Part of a small language model's weights: attention and MLP in parallel.
MLP neurons of a small language model. Each row is named by its layer, matrix (up: input weights) and neuron, and shows model dimensions 128-255. Each number is 500 + 40 x the weight over its row's rms, rounded and kept within 0 to 999. Numbers have three digits each.
A block is one neuron, or neurons of one layer that tend to fire together. After each block is what it responds to, as a language model described it from the Wikipedia text at the highest values.

L9.up64:519549511572501495513553513453466541481516502479451512497497471574476493526542531459464480490481488496509460526552513489465440524511494508427511529531532540502563510504503475474428512497519528477422448522478477443509479548534510590481445492503465504507507480522555513527490476377507516585558473447503531558457501517441591501604424453495501447562556482585514494533501533476508514458497
L9.up68:443477502486451377499477475541459557520489490476468487510483507499531437501550422498472438467531495531468509492516532490496526498592530497454467488537531515573532526482459494474397435518579499534475441429510486549462555534477512512572454471524530537518501533536484520460562511526574555471566440461492545498448576462429551538487516470517458492467555515495506590511472386490411533497495
L9.up296:518492527526535491517458510571547459578526418480535521581510527527524491532506516529475504396510534539472425506478436539543493495521504447489537499558530556494562514511463421505455426515486566505502476550470477522527489509528517534489453476545476486535528511475523459478501431490529471498489464460447498508506514526505506438476497479441495487464488441559500571470577550544473466487458
L9.up369:494487531462512530518502457447538486521507482472562493479537466504559490508526509464559558494437515482506530481473476416565513588490567521529525516468488445505494504477528538549467585458440539453444489539531507431497482510411497477473486474495484569486567558485463463558501508562493487467458465547569491548423496523506452504475493463472502449540451526525476490434595518518542485516468
L9.up509:607511529521502487557464456499562499457502510500497552518503462455519606536552538478485485571472415481555502490446488463536465530508443467491475467466546489501514583484561465424473554468448494546447550494461479489405497536477470471457397462444472526546524426513531525516417506515467523499587406481513518588456453466447530468501545533476408493527515444522547515456548505501521454480459
L9.up553:549515460519451431513504528457511549497500589483532476538549451519459514534547498462548454502511484478507555499437461571530549490519493431506495485507463520464579522490524414502492475531550512504411508480461564543439449495474496493564463408551469467544521579531549443513547460521469448531543516411474580519517505468538548502557527474488457417458511500496429510516549515545460549540493
L9.up567:549537493533496496503461457440496540483524419487522547570491413456545470438576468473562503515525484456454542475546510491447552474496549476498526419505458499503509522481536480499450492483489481491495482544530558507481405512480474493525445553480492512507509507512533424502534505493597500499516489451616567490475513475513576614504492429468493457452516499505530488507469456531475505522467
L9.up1520:557470571573499466476575423465403534608557523489533446521547497533531539500518521477491513481465509481513533530479440457515464541430479433517524573531447527485547481518497477523486548499567503545457509463482520592467439548514526464536476495489523479518528462482472489456442494516484497494528388439507534501535494470596531426520570511495456487468542447501501438516515410539481474471466
Description: Closing pipe at the end of markdown table rows, often after an empty last cell, before the newline in filmographies, fight records and sports stats; weaker on numbers inside cells.

L11.up237:382485494546489527510498521507433518444568384568425537566505527447494515483517475529467470485507504515455528475509443506454539499486499445475486426483494485478525500472505470475448439472514495527448516484502531534435498469523546494509508509523437454532491483609447552516502414458517530464446451452468513483532477533574552498478491505528430488505484505455513498551465483454584514462441
L11.up1389:444536467563513454540508541509502528553553488519485478467523519497497478560520427499497489463466516482441577433487467460580429406545572448451548524556522550513468482518539475515537533538446499527537469462480491472503520476474477511418511491507481433499442499500466540513462502540503558571550474465488458441548507566497524516434514466485424468390531529513497564491534519487532464511470
Description: The word "and" joining two items, especially after a proper noun or named entity: Navajo Nation and, Routledge and, USAF and; occasionally "of", "the", "by".

L3.up41:527537469483496414510428534471499479416481562592474543490453469520463453485430499418545482486495493521555524485458531538483423512459454505446539454536465441565517431510467540462530486568472539487488512500495480449534514505486488522548447533534527556472459503465523504447524431520441493501568484499522468514534520439506455471435537512510491410498479484491567518472459490530448456465432
L3.up384:513481469493525474515527496486545493457465502527501439461475508509525452507524475441583563395476502511484481530490542495509421451508542534457493431478491473490499486570533451426556523526553474500556479453506525495481531572467467460504534460524498506454494478485492436428618515505402502476518501492496504436539469479559475477527484559580562447499505527572473530562560431485435433430494
L3.up631:456450552514438485468504452504498561451476491519542387488481408443495481490446532439486582516537445426562459508501466471539538548453549508507482449431507455547507534493466409525541503531443467498541608471531478491488491458528496521475511420515457467542479400487525450473536528538555474479572468489503534560571420457468490534399517413474552587580528455482424523463470463491518504493522
L3.up1508:477519538517520528531519517491442461472486493467583530529516468490546454462524471475439518485541524423532513448511519481569495465524489444524558431524505534579445438528493464484566483494523517454512515471549489524573524484516466519511509485475454446455542500477510444531560543446504450482442475496471496589570533434473556541546534516487519548514526517551471452520555511399520508506422
Description: Forms of "be" (was, is, been, were, be) and linking verbs like became, remained, right after a subject or modal, before a participle or noun phrase.

L9.up25:446467512496427500457437577513471450558561513451564500489453509413479529460528477469504527544498532443466405497445428445509512444486577492499419451516466498447548497486431452503569468472497457556542485524530484553459507545522479479474531479487523468504473441500477564529473481492480505524550511506524489479512454537531470446522372491567474508555483493535476510513489460492495381463456
L9.up310:466467436465439570488476527466450458468506460447516551502492504469504509509533509439503543540461609462447478480466478506452497454449451540428437458514497511499555466525569495545577514497570532508446487547516506477491504517521428542499544527490469539569555434528457488559578540555431525478482496523511492504546537454570429416481437474556531449478561447508520501453523484529467467524493
L9.up401:495528513477454551546531502480481414537440430448508477500532545516516530544453419460553553474459484529521474481491450563487509464528471441538479500512410493509544466495536517511496475524468502570490468541536550463525564495468528513528611521558506483525437489500514505491509474501484517453392416424510557528558471495447531522513590521545506550444500546536453472503477544517515516455484
L9.up630:485529506556456577444561604529489394526506481534490542442438500553499479451449463439491575530546586559523482441496548402486470464497506541498448486513436505477474481534512526533493458603477508601511410459516595529426480536509522427530467501556484497575488473522512451439547478490484527476502455485511474517493548554519490480515472546473521555487509457478442482510490500502531470461384
L9.up663:470535537515451473511510529548557513529481541448529507499497495480503507448477477487536626451537500467489476449492564436429523477514504546548462425521498542529560398496574491445575503584492537593449458464498475485501486527515430516508571479542491538517433526498504484560527461464510452484464490454539501486471547519519445552492450471561539449457579537561479480431572503531454493467499
L9.up952:467470482474454563488474533520455492502506343559476506534514454497574508514488460471503490486526494529537576464501470492524521440470450493492465472470513433512485479544399524524536449496497564520469494475413520426499509532528434541577528491495496500507558452567565443462522525502419526435497484481504425540461572547549497466463471525484562551478468469524495504454496509492465516458493
L9.up1055:465543497538445544519567530533465470555457515529424526509433510459500505454504473459424537472518569587531534475523471465422427485497511534472486499532433481509521499519514538496526459477421504567529409496502518510459464530489446473490506445556500472526541481510499530440546473513541510527522391566465502494490508507482493524514502507503556536570473528496429428471468488486504491482449
L9.up1057:564479557434455504517541513519472503512481496437557566462428480461512538508533585571504543486488574546455513483547501412447546456531472486592457542545479441532548518591468558475452443494532478568552468478488539477523465541520509392500519476493504525571425504493458493470486512548490515512437545525530484495484494518501490484527451588524504478490473443483538476505509468490531547487423
Description: Tokens inside or ending a sentence's subject noun phrase, just before its main verb, such as subject-ending nouns (boots, gene), relative that/which, of, or commas.

L11.up779:442576555465610575471478526466555547477552502481536530497462657477543529446528550567516547484470539505432433520486473438461490506479494544480498481498540470458550514512516402438463506547483497526521506548486499551462547512521483386478531524497568493516433458501430509496499521505521431535532500511475498424497504516540492440489479507528480563456520515573472528491548456550494544536513
L11.up1290:439520467507461576535526478455513435478490459515526540478481529511420555407512471502533471532469473515520482549482504466542516499505493507479475508432519550536451506514483471481532550512539482453527433473509545471490529567494527444467450543488429577476463490448497467458525545469490477426510472568431528504511501452457493497524516515482495464449597465568507511415542474482524479505509
Description: Word-final tokens carrying a trailing space, mostly the sentence-ending period before He or The, plus final suffixes like -ed, -y and table pipes.

L11.up741:483502513481480511493515524481489512540518500490446498551512446508560491451532486498579524458434460461389489493488492497510561482466451499536526431401533508538440510484550528559503483500438509482463446495541539517419589482468522461498469516513456612506566493489499491510434466548486455561534540547503463453498544474521406554519575478461472454482572534521478424499469467473545517514471
L11.up1496:490561479528555568486432454503486478489515529526517511539495535577464531446578579503542498474435427477506468479486477530534514493497476487525524491374524449559551509451480464561517435551518495439574447540480488524461525575465516515464438473526471516532541441528461568528505421487540483381561466503492591464382512497471501548552526529492485520566462465520418435518484534478511544457504
Description: Closing pipe of a markdown table row, or a closing parenthesis, at line end just before a line break, e.g. "| Nominated |", "(1982)".

L9.up117:497518473551520529561532557460523469536549399581469538506505530471531501538450531496498445444457545536497520500458463493510437518544498535483481487501453526485471532488543505520503508539440499497409559514482584516543528473554477442515525495587582520448490489674414507512467501483523540542521539454484450473522424549505544481515511462453477499452541465437504484410495497542522491466469
L9.up258:435504547544484557509533506507413466534454469572567493502424448502525448536529543490521526476445552488538497507521481557466490575478411514386463458497441458508507519443583533524511539504471502415556534533477525518483504525487525458502529476563443538505518516505440526468539577452490564512384480497538490486544593535475586495490457431581535570496497484501497541421483483514503528510511
L9.up328:485538422464478570535459485485582538469475505492575440483547510487530493486497512500526502467449548491516518617488492544515569493547505566471491488512476522553459459453542527469451520515430502479460497545459446489502545536376517464489525528476569479453526536466522490461527531522506580507516518524517469474586540519479487502500437477545502481506465491476483481404493492500533465490518
L9.up337:487527415491491495511560553506457478559507514519461461498574605479462516549528526504480525492453535484478519564530542492523554558565503496515559462404445453476464510486559546477542504454505514479494524593455440484521510509485537444477472503534551528464500565572534537519502563504523525447452484542536416515510483440501495553460493415548464517539500503488498466477481471508504505484500
L9.up898:408486414501484479564586591497472526478481470502537542522440538491475572497550513438465514514459500478521534456497489534476488512509500503533476512543523438530457596458450517528523540539515571486483517471506566530464529564479510511477471562569529516551488512551596492523510539548506500503486531534550462494557460574494543557457461476495480531520607471511480476441515464479515528442488
L9.up1208:415427502474481584500559572424489450577506492554555537468476440537508499587503489486478513566490519511509495492546481526507468524469560580442435499469454489470422490508506505437440563492480470452512502495485489531452514535494568500433468535570480471539486474548574515527471532460515536481445437517523552495543538539475509506448442465473508481468517473462490485416490458518522453547501
L9.up1330:463512518572461506543544498465494521537474462541436431499573473476507523556470516526567510505452531512475537522409503518471478525482467488520516492491483490435479578452490492492532548466456446470434511437488520546493501503489509433423456513444529456516473488530486574514471551439488548535543530506475516500414493507513482443512474510597541532526460517469471488471490549471511477533394
L9.up1475:452462500512471524537524598437461521551498453464446504501426533423475543528495467564481503450464490536492543488499471578512517445439530515470512513518507432512488489480566478516481591401465508520482518472521529554441542546487504498506454527526426519534465525529508467491479494467470509515502555522497483489504574549478469475477562477510561448537469465475469517552515467568531485449480
Description: Tokens that close a unit in Wikipedia text, such as the closing == of a section heading, sentence-ending ". ", and line or paragraph breaks at table-row ends.

L3.up83:512513492549489480568500545495499575560478449451501541411547488539501443474491545494451449499517568456564484504477529495464542495485472543506450516503542473527442469558530558521501482463495470500420539512508510385547508413431472543421512453449525593479540511437521597517465510485525509513532522429524497508497541450516470463483515526474464536465497438501519562461486502400507501557540
L3.up796:513539444471473397521501455525453406429412394515454478507520543515551565491531536475522464493473481516522517497535420530494513497546511571509474578564565494439422456487473530479450477450529520513470429482423408389468462517497505595471568447518497474516490528550509558532446541497450501518524478465532443580525528474491518415451459526581537494488442450516568494505492477545511429462525
L3.up1072:501443559443514526446496554508554442461556552409487477540479513535446499475541527495488512522527452517433550472540471522500469512460505459502418451468533487532457498511511479541457547524477528446513493495560563467516479448547480523552540485532422473519400476493517536496528559459523545514446474527396489538557505483463473365538592518512502481453527495469464461484557537514460499478590
L3.up1099:469483543524575454519374465541477458578501506508531525514536522496505450534530561448459525470578517477601460494428477511498487446477515513513465479519588533486490386452464434460520493483453521495499506460506444480521464514461530541528493545488426449490476509519497548551462489500518623545463466437510512525490491577501452428558579454542504440451492516471531505541517505519521466505524
Description: Second pieces of split words after a short opening such as al·leg, E·ast, l·arg, l·ate, and quantifiers like each, any, every, over.

L11.up285:518503470442478605508499535493447542502585448446527489462482487548506479467492437489510518498548521486463457462450530499508464465417523493548536480506471493478529486536532439565495533501528489496512501488532421539520464492479553533450514528530428474535438480465487517460580469517504473477499438544508550485464522514581508544563520518501498472480504532538468534469517488565491430518493
L11.up883:496533491462468540495530499502431452581569508483516518507538529551544452458518516478475545504494533491442509475508562534455457481439542526546455416524537529455526474578513454486557520542504510559507572450545510516484411533494525432482499461580509549483548506468420470528589442516409548494552461522499489493502536467541440556519502500483508472453488545552514537475535468537482455526490
Description: The final token of a clause subject just before its verb: relative pronouns (which, that, who), pronouns (It, He), name endings (Zamora, Arjuna).

L11.up614:444555490532516548464553547487499477564498511501525437548529527511490452463536431532417591550430520457557563506495493524471485501486528509458535484482501469534514489477515486487555511444482454488472459511504501472518494523567505501489569520464531444490479454436491486498501519490499609535533510486463475416514518508480457450495454578515471506455533480521481493524587493515542500461502
L11.up1520:462471494480488569574460515557467504556474568559487532489547539564556505477531479428436448605461447497493527489469470468468468486515472515551526442448469513471438527524550483487480465501522453457508417473520481468478482492487497442490429446510460487538428504481462461535442575525501472507544497459419515467580518501472553433543515451507452496373524572528406494515485497473474502468439
Description: Last token of a verb or preposition just before its object, strongest on "to" in "led to", also in "earned him", "caused", "drew criticism", "due to".

L9.up372:415587482541548554503483432520535553461564540449471508469514458487495519485463544460497440464429448455468562455524443528586450460545524518591536473512500443487558580553532475555453495535429452524483503552444506530534440486531558538563448498463518481494404506535537490453479572482517476539476537513542488529537536391542548498507455522531460504511489497456455493488436546496444496496507
L9.up692:486595519478457525510513500455403468543420459496581491490432545515491521507477492498559517463539476533506498479447409483522497525497467517497453438516444519554507449502584427492541512484455512547510551445539462517492485490569473422520551513563503534523469480577467536519486432465484537456436415493461557490521487501559605462462495544528485546483454439492531463583496529544537482449473
L9.up1011:446515487535560505488497549435415477469569484553453478470449458505502475514464513519541523529443548529496574502516484458473426410475565536554537512491501520494451521532471496488569500466508497433483508561519460509490564436552500493509436514421530502486562494585495519502461591545522502557525509495505482499542536435478486476500552462467523490424450487508451512464528481447511450469515
L9.up1060:439506503513485469468556524481537505568549489529422530508500502562469509512432502499480432472505541504528500505493495544502470489466519570439452502554570493573504518552521516547550548519444464532518506498592487555516568554512543487515420452468516538558566523546516531524537493504450507471497478451524502522493557538442488488441479510531527495516467477533454458520477502557483426508514
L9.up1068:438490514474524547493523492482513525411494484549391602534465512558487459603465485501456467500454493551485525495511528464441527451452402488475463476499459458490506494623507454493490580510483469522501459463537420509507557405554514502522497384443481473503448541557556444552515498528567490533548506565540514481509462489554476484459480417525509521517567492483514492461454487515512542518491
L9.up1084:454571555433456515471491559503488553565492493452503504458461494491534525518481497466506485561523483522433503493541453489508591489552505510524376469517486511534519481531474524548521510563453477520495551561539502494497474507535477589503458501500465485527503520592455494559473501487495454543513453505491517517550492469534500411485500489464534538420532519497483542527497503533527506522531
L9.up1090:452504476494487439449413558526471465539540499548459538485417496488597471544562483554549498568538383506506532473478424578537531478499570458500454495501457524475490443535549542518430507512512458487496455485490505473442531484445510460532440556536533484502473502581490457406580466530421541489490454459507532531467494507544539496492516583538506542501482524442403528543495534488530458471504
L9.up1507:523570490531480457526514477482481411498469447445534539452528414566467515472474444502485550506510542505474491523521487499491467431538455519572511441481533551499521540509483472479473477480504580592447457570565467436591521542441440490465512513503480428481421515539448405477552454522483495490458526480488513550516491493561548481540564534488458482452515502514484440479514496444499442512462
Description: The word "and" joining coordinated items, strongest between infinitive verbs or verb phrases, e.g. "to try and weave", "develop and promote", "demolish ... and redevelop"; also "to"/"or" in similar slots.

L3.up509:463514468491552488512450511528502520449533535527517570478519525453453505533496498510528472391468489547439557455533510552504455506543552502466515464538461488468570521509566428507498493483542477510477498436454525506416509509477525483509505480506415521451526498509551481595538564518500538517471466532520456392487462535465478463504498515524518452522588612469596504452588501498501518519380
L3.up537:497466499558526557459460470452498442470481510537516470515585530485579533498554505491499499523479471537460510468459467421478511512592541507524449517497493523500500499549543541415585485486455499467561561472506446519570486549485534502499476521475516450504465446491502487536513537550559490463422446463488538446571496512482510412524488455482551502525473492537429468468431490457505505428495
L3.up1372:519542510524504533550452550510545458368500464488464526499496505499479520517511521556512495468597392547464543528609443511408528523501517538463534511426490513495555444494580409521553530506470547489526442590496538483514511507499485472423510544358464482467531521521524492531529512501478462482530535521532479489474474494513467480498475482491481487575487482490518501469575506529448596535441
L3.up1466:462496485494504528563451483440549496513550499507539496553505573483503540475473532526568507518545528497518511498463476534539523455486507467507438445529499428515508506413515497462524464507506463532537451530499424519565554546425552478514473430486489492431467491521538486449554463481483515459482524468478475522515484436512463552479476541492472533521505568496471505508459512395514525525483
Description: Line breaks right after a wiki section heading such as ==Career== or ===Historic sites===; more weakly, the article "an" (as in "an estimated", "A|n Analytical").

L9.up5:563500527482535486491540488489463430531501489486489482502463485524474477519466522569544448455469525511537556494477540538500505530455447475440578533528431436558559447531523478492513542550487540472495536412469430529519572547515435452521503539451482503532524535574444514535420543584423455521495510456471597527516601477428506552522527533484529472478521436512433539486476504493488504456473
L9.up499:475528541492503507514451514526436468562454485507491442466427516479476499488527513508510517497484481576445517533433504495443425568466466445486522453493535508592500558501444561476534512465448554477518480517491489491549519499505464531536537522573492502476547546530470514472537472484501419554454445544546499492506514426387497550492537419536534491510501511429487486384497505524483472516503
L9.up616:442574505466555521463519578517477450517498466509514452526417488539611490438478533516495502491527530475471474581482468481529569446421516478466505480477446525488523451483521526514499508524538468502434598509385486440512518524475508580545452605554489452513496469542471523528512496457456489549491510514507496472495487464485455492483532497528528537511481548530540454501564480555508508555489
L9.up749:457482499486465478478535498552481442450553458491497496446482544468482508480505599551611452488540473492456391536562485468510548459566472508436442476480537458563482587522550524435529486559484486527581392495451525468484548501510478523443515511524480517476461538501440494561461535451500563447527522494533545458497493429489629547475524537530550573524454462501573471544458509493467546499514
L9.up1056:497488529507465491496453553451487466542506461481512535516457531485533394477482473455514496520483426553419532545512520572448553495443519542505480503520533516521500549532470521550569486420559490504563534491534453490456472526495500525449459482499607500509495487418440475466490459552502479546527511491432564468562502538507502470496485520486502465560534551493537557436471486544542440533454
L9.up1074:514499567532487526515482439533507491508490566511478514498501530495482519456442585472489509490451475535500499518509489531406530459458469512467531495455496493446546429555497521477443515490408479415502446493466526547532525548543521495362492501521540485545564543616454470488476567507504483474566505534507573493558476493496558418531524472542445480401495464507512441501540449498522489507442
L9.up1162:447512470445467435481513466535442555520536518534493458554533457509517472421475501531460443505461546528514601497490446462517545487488546547483499464486423489562545471461481484472469513559457502542583542507509473466497519549518495565549547444490502519520458504519538497506558497481498487449514509447451465496474479522540474512480493495520514520503451493530592558524514464473476495525482
L9.up1369:447592529513487523491486549433481421509567505552516586461481487441481551522497558513488559530540526503529493523466519467507544488487453514468500471496512474531526563490500486504476460498466432501530483497468561462530546561556488431469526470458486414464494534555472476509486484485377553438544386530442472502465481497593567518501481521488456464406483519450429520545495533510478538576443
Description: Function words that open a following clause or complement, mostly "that" after reporting verbs (stated that, found that), also "is" in "the goal … is", "led", "so".

L11.up249:493488431498568509481480509489471470429486482465443547562480614507524460521513485506487484441526569496580400489591513519443493492527509511571476459513514477467526478510542399524499499483474487536458492527528533524390453491522469389538424460501559481506514533550569561524447560451457494540475508593574541436533524430546480444487528513479480426499507537533485429528537482512442468456467
L11.up1223:525525544496464521477552503511479480545494552579501513581446524441405467431500571502553501491468517486554495554516509443570528464500457522496543495524570605436515538491502493465491530544486554541531524468474530476474450526505531466468537507495502573528527527502456537564439487481491495488474485495493526465536478499505508433459453502513494495432479511526451469493531517450433517491554
Description: Prepositions and colons right before a year or date, as in "in 2005", "On 30 September", "Closed: 1967", also ISBN/OCLC before digits.

L3.up293:491488520485503472494500509443461514514467534531473556541545529476488513441564492508577533570463557496486430534476519460465544454514528535506498453552479494470591512532490479549520477453498537499497444479514516555485536526512451559486480498550509423462569452466546479470507492510540570514563520517474542542402544575438533477529541450519481460473595477460461400430461475483473555474522
L3.up372:497537556445521468551474499452455600564505471511571538524453543524582487468498533484446459526528543459444477556527512528530526474479526492584458503496479484527528482445488508508451516438595482494505484460548501542482567513460452505484477497510507527426521442485508501487459498489475461535524505578473511501422479494463481471534554566527516546490507472525453530433497529418403541527553
L3.up553:520490497492497522511566501499524493526546473556546526508469444426453504516528477478494520471582557502523518506435451506512445457457540513516496529448519476503464511502458580509468397493469430491420537515503512539440549472470494426453512495488482449575478561448525490490488504524504439518522503476468499523566559451480584523534524518521507448426488531569506517588534508455504477547501
L3.up943:573541505476461436588532461474492551526553491498491538502504474464561489481551483532454450538502506529449524424539525522517530427501470531484537540482534399488523482471387491493498504402517508518493490551456492471534546511507513463472455538475533542517589497530471417459401477520518488457492532474453504470475503467504502513530452544470427437516505515499577462531510510431485537527497
Description: The closing pipe at the end of a table row before a line break, especially header rows like Date | Opponent | Result |, plus some line-final word endings.

L3.up152:433538503429495428493520472594516449510512509486504445527522481528467444485536469524565583477444456451522533499471474545469488481535519502470371500512539490495456468483503499486495525536485455535529520495539501507475480498463508560471534438505438494418582501579472410462565482426490486604511514446444470546454443503461512568550518519499483484467526470513503501453481458531564570535462
L3.up520:545495477480515512495435569547458441476524471486551523487434476483529491437518493519562588441483475490518425467493474511494546549436467500452490486485550416541522442448578508450455502430502479574476595593519494602504500469546488473515502577572533452573476509505469475500471558331559553505497452567513508526511519461522516497493487489559511510495478400501447482463545481544468534492523
L3.up922:485505499497554580487549489464496552498487519460489507492444510505532487485421493521504498457554499521548451525494447479421433507502429539489497438583472516527420539493497519529506440481452458525566461502589491544540484509519461485533456439447513502549483532504510446597448375514457462511447500469476499484554511520449526501612554473508481541460526485574514500479541503537505546544531
L3.up931:503536489612553517491475562471483508476491481481498481411448493496542535485587442469476530586543491511453474478572501470536525466553461519517533496530533505516434481529418497447536496554526570476463508490490439511534504477485518506469517470558517537527537490546478559501484484520520475495507521499474496476486442505514516431511548436464490414503566467510455531478505540497515517488458
Description: Words that open a new clause about a just-named thing, chiefly "which" after a comma, also "that", "where", "it", "this"; sometimes mid-name word pieces.

L11.up711:415528529486500476483497538528521473515530522464508534521462519520469484493470619518418526480487537513500481567536506498447503503394522500494503587518496536426438544533517515498485476474513485440508501485455483481526498560488543522523481467544544459505506534419458519529506479427449533508465490575390483518522536488493547489519510510619406504443516523477497509461536431490487589460526
L11.up795:519507469566490549474449496484503486512528541496405481502513499541509485446485464524482538574476466581584553484505435508481586475399488505555515503442436452506477553400477480481460489487455458467523589488532460562494401507509545557528534503458500423480542482444547516530512507483455580562502508514526490484530517511546523507416530506472481502464520482503544549457544558494502532548518
Description: Fires on "that" after reporting verbs (found that, reported that, stated that) and on "over"/"than" before amounts (selling over 291,000).